Weights of a small GPT-style language model, trained from scratch on English Wikipedia: 14 layers, 165M tokens.
MLP neurons of a small language model. Each row is named by its layer, matrix (gate and up: input weights) and neuron, and shows model dimensions 32-159. Each number is 200 + 20 x the weight over its row's rms, rounded and kept within 0 to 999. A neuron's up and down rows have the sign that makes its largest values positive.
Before each neuron's rows, "fires in" lists the words (lower case) most often at its 100 highest values on Wikipedia text that the model never trained on.

fires in: "a", "2", "7", "tv", "22"
L5.gate331,213,182,181,184,224,183,186,195,228,205,215,193,209,197,181,187,184,193,201,183,230,231,203,199,176,210,195,216,235,177,216,224,169,245,167,198,209,180,193,182,189,180,181,196,179,171,200,194,192,205,225,181,177,184,220,168,181,206,227,213,219,176,211,215,208,205,162,202,199,194,188,218,207,234,199,183,197,200,182,216,225,191,204,197,193,206,185,223,181,221,197,178,190,199,200,192,167,186,134,213,209,194,217,195,175,185,189,160,199,191,205,232,203,210,200,190,206,181,220,238,214,214,201,237,179,202,187,211
L5.up331,186,224,184,177,178,195,203,180,214,221,212,229,181,172,198,187,203,257,205,194,209,181,208,191,250,194,178,215,214,182,173,202,181,185,213,205,205,212,162,174,187,211,199,182,189,184,193,222,172,211,193,191,179,181,203,200,182,230,219,215,198,222,174,205,189,193,186,217,211,234,191,192,216,155,171,217,214,183,165,194,199,222,219,200,193,210,199,218,203,201,194,172,199,195,211,199,173,186,163,209,230,232,194,182,177,227,223,155,222,205,188,205,227,194,244,200,217,227,178,221,192,211,205,208,210,211,191,193

fires in: "album", "school", "film", "song", "series", "company"
L5.gate203,140,202,240,194,199,223,177,202,202,209,209,233,183,227,214,175,211,214,180,195,215,160,185,196,193,181,212,200,195,198,184,204,201,229,178,205,205,186,184,187,213,226,193,209,171,216,191,199,202,180,205,201,201,220,210,179,163,226,211,189,226,243,168,201,194,200,194,207,210,212,199,183,183,184,216,153,231,169,190,188,217,210,203,219,208,209,175,195,203,225,205,224,178,191,173,197,169,185,189,196,187,207,186,254,175,162,170,204,191,196,191,199,233,153,200,199,188,208,187,209,227,174,154,181,204,197,180,199
L5.up203,181,220,200,190,193,212,179,191,194,197,200,215,176,168,220,220,217,155,214,185,209,174,185,185,184,190,204,206,219,239,204,229,219,186,179,211,223,198,211,207,191,209,206,205,194,167,206,252,184,219,205,218,180,231,193,209,209,213,236,209,210,228,212,199,210,147,182,193,200,179,209,171,182,185,222,206,169,195,219,206,196,164,199,239,181,182,182,207,211,202,197,242,207,165,191,244,200,189,192,241,213,216,191,206,155,196,193,200,209,157,207,192,179,205,188,207,205,217,187,231,170,174,180,167,220,226,192,232

fires in: "would", "had", "could", "began", "thirty", "probably"
L5.gate93,208,189,225,214,192,190,233,194,216,171,188,208,187,200,225,229,198,173,191,177,213,231,195,198,165,202,222,199,246,175,200,198,194,205,205,176,192,178,179,214,214,195,206,184,209,206,214,221,183,198,226,198,223,210,190,177,235,188,185,199,230,200,183,210,191,211,181,190,197,248,211,223,213,205,231,227,215,200,187,174,172,218,191,201,203,204,189,185,169,178,196,212,176,229,216,218,176,193,184,230,228,225,181,224,209,189,236,221,201,184,185,202,240,217,168,221,192,236,191,165,211,146,190,188,214,207,186,198
L5.up93,234,198,204,219,220,188,211,174,189,209,203,221,184,203,178,252,203,173,207,190,192,241,188,214,175,156,208,191,202,198,168,163,174,187,202,200,211,199,211,227,224,204,198,181,201,194,210,205,167,189,205,195,206,182,222,190,221,168,212,194,223,183,156,189,196,180,188,159,194,214,222,255,238,194,202,213,183,165,160,211,151,208,180,220,190,214,223,221,216,194,175,200,212,182,223,206,220,194,187,203,239,204,192,191,217,157,232,212,193,196,184,195,223,209,203,230,198,223,180,194,172,176,220,179,210,211,207,219

fires in: "life", "death", "age", "candidate", "mind"
L6.gate108,200,173,200,200,193,224,159,189,219,192,237,205,204,193,219,221,236,215,228,193,180,151,185,201,241,213,193,202,210,190,215,187,215,182,192,197,207,191,208,208,175,193,223,203,193,201,203,210,167,173,209,207,192,208,184,197,188,180,223,222,222,244,220,190,179,243,219,201,169,208,189,184,201,190,192,194,167,156,179,210,183,240,204,213,229,191,200,203,210,185,231,180,209,195,224,157,205,225,169,176,186,227,189,185,193,221,182,263,195,195,206,191,183,174,214,232,208,222,166,221,181,200,188,184,192,245,179,213
L6.up108,200,208,206,194,189,201,202,196,227,178,195,208,193,185,233,191,206,169,205,190,177,205,209,233,197,219,198,213,217,184,239,195,203,215,212,224,201,209,206,183,218,192,192,174,176,162,195,190,190,212,257,236,163,169,228,185,183,187,184,176,230,227,215,220,191,212,220,204,206,212,204,183,189,222,221,164,165,183,242,206,180,207,190,188,201,232,230,186,224,232,207,208,209,198,225,185,183,173,189,158,223,213,197,188,219,217,215,222,158,221,231,214,207,208,205,201,216,168,193,218,221,236,202,170,222,209,176,224

fires in: "name", "episodes", "single", "episode", "season", "song"
L3.gate440,138,182,180,212,186,172,189,205,202,210,179,213,149,232,197,221,188,213,206,196,203,199,187,183,212,195,184,218,245,190,216,205,200,208,170,157,163,182,206,190,215,201,242,195,174,204,198,203,194,208,226,188,197,207,193,175,184,171,237,204,208,231,174,186,224,207,212,197,178,198,208,208,183,236,173,189,222,192,167,216,208,170,188,232,206,221,201,248,212,221,182,230,178,196,199,194,231,203,213,188,211,214,187,222,185,193,186,222,229,226,169,226,189,162,208,205,226,212,164,193,210,213,213,216,201,221,194,245
L3.up440,182,217,219,199,161,199,194,211,204,255,172,204,170,207,193,183,190,220,207,200,214,217,216,206,196,219,156,204,191,174,211,225,199,211,213,217,209,203,231,170,200,209,194,209,171,213,208,193,199,218,211,198,211,211,177,195,178,236,204,180,202,239,191,203,173,188,208,223,215,220,172,195,206,215,190,162,191,217,224,223,211,184,211,207,181,174,231,227,180,216,173,217,197,182,175,173,169,232,221,197,197,230,208,218,175,192,182,204,208,182,202,211,203,181,184,195,204,191,185,173,231,200,174,201,194,174,185,210

fires in: "may", "april", "july", "january", "june", "february"
L3.gate197,215,231,202,191,204,203,160,218,207,232,182,186,231,206,170,158,216,182,192,172,212,246,185,215,206,178,221,226,218,167,164,204,231,182,195,245,207,199,203,173,192,199,173,214,197,190,209,185,193,212,193,170,173,189,192,225,190,200,173,198,233,227,178,219,174,171,162,185,220,170,213,218,234,252,186,176,221,175,211,196,199,204,209,172,215,206,205,187,200,207,208,203,222,166,197,185,182,174,169,187,212,191,186,186,186,163,183,164,215,175,179,190,204,231,227,204,193,232,189,196,177,195,207,195,210,217,189,223
L3.up197,240,194,212,174,199,194,186,232,178,167,191,228,190,195,226,238,191,184,194,217,201,164,200,194,179,198,217,190,193,200,206,168,150,198,182,200,223,188,202,218,201,191,208,220,186,203,160,210,189,175,189,189,180,180,204,181,208,203,246,195,188,190,162,173,211,181,225,158,215,202,198,201,203,210,181,198,197,183,179,207,211,229,196,210,221,249,217,205,202,200,209,161,219,226,188,189,222,183,196,192,210,213,221,231,220,189,186,211,205,224,186,215,206,209,200,185,187,173,216,187,217,245,234,168,165,213,210,211

fires in: "had", "season", "millie", "wood", "seasons", "date"
L7.gate412,214,163,187,195,212,229,184,193,194,214,223,221,193,204,167,178,203,155,228,194,201,189,169,212,206,165,215,223,211,227,218,164,242,181,207,180,170,189,205,246,259,220,227,201,188,216,214,179,195,217,208,187,207,214,227,215,213,189,195,181,202,178,188,196,219,204,225,221,215,178,206,183,190,240,199,201,179,181,195,215,176,208,214,219,213,201,182,211,210,200,204,199,234,170,183,155,195,186,192,193,188,222,211,223,201,205,194,201,203,171,164,186,237,193,176,193,247,202,208,190,162,193,229,233,201,195,211,238
L7.up412,200,222,201,211,173,164,206,168,196,196,174,194,204,210,192,227,200,230,209,202,207,213,229,196,214,217,158,181,222,177,180,215,199,198,210,228,211,158,193,169,184,204,229,172,207,209,182,219,215,188,164,239,238,203,214,165,190,218,218,193,200,191,195,178,212,188,222,163,169,229,194,235,208,187,225,206,194,179,205,215,193,188,181,202,191,193,194,204,196,188,190,187,185,249,186,208,180,191,171,185,209,207,165,196,194,213,168,180,229,206,179,228,179,229,216,216,214,213,199,197,222,222,231,187,221,196,178,202

fires in: "all", "total", "then", "season", "date"
L3.gate145,167,207,200,209,206,207,219,183,185,195,209,209,204,240,187,183,189,194,208,191,237,203,172,201,210,204,208,227,171,176,179,211,204,213,209,175,216,203,159,207,220,184,168,194,214,196,193,214,209,172,217,169,232,237,185,193,177,205,177,216,190,213,218,261,204,208,196,212,170,177,190,183,213,217,175,232,216,216,206,233,202,246,203,211,226,167,176,183,187,204,209,245,246,206,196,199,210,230,197,189,180,184,219,205,203,174,183,153,213,197,195,206,168,205,156,194,191,183,189,200,211,191,212,243,169,212,181,200
L3.up145,176,220,212,193,192,190,203,164,167,209,236,208,211,194,156,191,192,220,203,185,190,215,212,232,202,176,240,220,159,218,156,173,207,186,178,199,206,207,180,187,189,241,204,211,225,196,171,190,212,194,192,168,211,176,207,211,197,154,197,224,194,177,212,216,223,211,198,183,191,206,201,186,209,174,194,228,197,191,189,221,175,231,197,238,217,176,211,211,194,195,200,229,256,175,218,222,254,187,216,175,202,199,214,202,211,206,192,163,220,227,219,194,194,194,181,202,189,187,210,211,208,211,226,225,170,215,180,226

fires in: "york", "washington", "california", "chicago", "angeles"
L4.gate178,188,189,201,166,201,210,184,160,207,183,163,168,197,235,199,189,209,155,213,206,235,215,191,229,185,207,204,215,214,165,215,189,229,223,222,165,213,199,199,194,178,178,225,189,183,218,197,201,175,221,178,179,198,181,191,199,183,208,208,205,196,222,228,215,225,209,192,184,178,187,214,170,206,230,205,193,205,181,182,209,187,196,215,217,218,192,195,200,183,210,200,224,175,221,206,205,163,206,187,151,171,215,206,199,196,208,206,194,194,209,208,186,219,240,195,197,181,177,155,209,219,194,195,213,204,155,220,216
L4.up178,193,189,218,239,237,239,177,186,210,201,237,222,213,202,198,231,188,169,171,188,199,198,220,201,171,171,219,184,212,181,163,189,177,218,235,184,196,176,204,234,225,217,227,180,189,199,216,175,212,228,193,204,216,200,171,216,175,172,189,184,196,196,210,215,211,194,233,222,184,193,246,180,202,197,201,201,197,205,181,226,205,222,187,191,227,193,198,235,167,222,229,193,246,175,237,175,185,194,193,206,211,194,205,220,198,205,165,253,179,199,187,224,231,199,209,196,195,218,175,188,194,206,195,212,196,236,189,196

fires in: "season", "years", "evidence", "seasons", "career", "cases"
L5.gate38,153,161,212,207,158,193,209,227,169,212,250,189,231,189,179,216,193,216,185,203,171,187,175,219,197,208,198,235,218,222,206,218,207,174,204,185,189,207,161,205,190,183,252,232,221,194,208,197,205,212,174,201,211,189,193,211,173,199,192,235,205,217,203,174,214,212,230,180,180,221,192,163,199,198,151,213,222,172,212,217,217,200,163,215,205,195,156,195,218,185,188,182,178,189,190,217,201,244,201,194,186,220,166,232,210,211,161,193,213,202,195,192,213,198,228,204,218,203,177,155,193,176,202,225,208,216,200,153
L5.up38,205,177,242,205,202,224,222,207,183,216,188,192,191,191,197,239,199,166,213,197,215,167,191,203,182,201,176,198,188,213,221,172,209,210,216,218,209,184,190,210,215,172,224,209,236,212,171,146,203,246,225,148,159,213,207,206,158,202,188,230,210,204,187,204,208,195,201,200,180,220,186,218,195,184,222,210,208,203,204,208,195,230,195,183,207,206,222,183,232,216,182,235,191,171,246,212,212,237,245,219,230,172,188,202,179,189,186,205,214,196,185,169,171,210,199,212,232,195,185,226,194,205,191,214,189,197,213,193

fires in: "episodes", "september", "died", "vocals", "him", "january"
L5.gate235,182,210,209,208,222,214,168,202,239,212,215,239,194,208,183,198,215,202,189,205,217,194,180,187,225,214,199,172,220,183,196,171,198,211,162,185,218,222,217,205,184,161,146,177,164,201,191,190,169,215,222,183,180,190,205,211,201,191,175,200,232,242,217,218,222,221,220,207,208,199,218,213,204,235,194,221,227,183,225,210,213,198,222,212,225,172,204,180,184,245,199,211,232,196,225,208,181,203,203,192,209,191,171,188,236,179,178,231,194,180,204,213,215,217,189,183,203,241,174,187,163,181,206,175,168,198,160,211
L5.up235,188,162,199,212,212,194,203,189,186,197,215,207,197,229,232,195,209,218,215,222,199,211,223,234,191,160,213,227,168,222,206,197,194,206,235,203,198,180,184,198,197,199,197,201,223,231,162,173,175,194,213,187,178,194,195,210,179,178,208,201,232,233,182,181,205,221,188,233,194,214,225,217,174,168,198,191,175,160,209,186,210,201,209,202,189,223,218,235,200,241,178,184,211,197,215,145,206,178,191,171,185,228,188,238,158,195,194,182,243,197,195,190,214,202,213,204,211,185,154,170,206,189,192,205,183,222,223,179

fires in: "would", "can", "could", "may", "might", "positive"
L4.gate144,179,198,224,232,210,193,177,182,219,185,166,187,211,219,172,215,229,222,196,216,208,202,200,211,212,215,212,186,176,219,196,230,184,236,205,201,173,191,185,186,193,205,189,211,192,178,186,224,226,191,209,198,216,247,204,202,196,203,234,154,179,222,186,213,165,228,197,223,209,199,199,214,231,213,203,198,215,220,169,184,180,193,192,215,213,179,181,208,192,204,218,175,173,198,187,193,210,226,184,216,206,216,204,209,230,198,187,261,174,233,201,201,189,235,205,220,171,188,163,185,196,211,189,214,170,227,208,165
L4.up144,190,203,199,177,185,220,191,209,203,210,204,236,167,194,200,185,205,178,210,221,197,218,187,134,237,207,199,182,214,231,213,179,236,210,181,209,207,191,170,213,203,205,202,225,179,182,194,216,220,188,230,236,204,206,155,223,214,207,224,205,188,211,167,249,213,207,176,172,179,198,226,222,202,184,188,199,240,247,198,191,225,198,179,203,194,195,156,191,214,195,172,211,206,239,191,225,196,208,209,200,204,182,206,211,208,202,148,202,158,200,211,225,201,196,184,201,178,208,222,187,192,227,174,193,162,199,207,193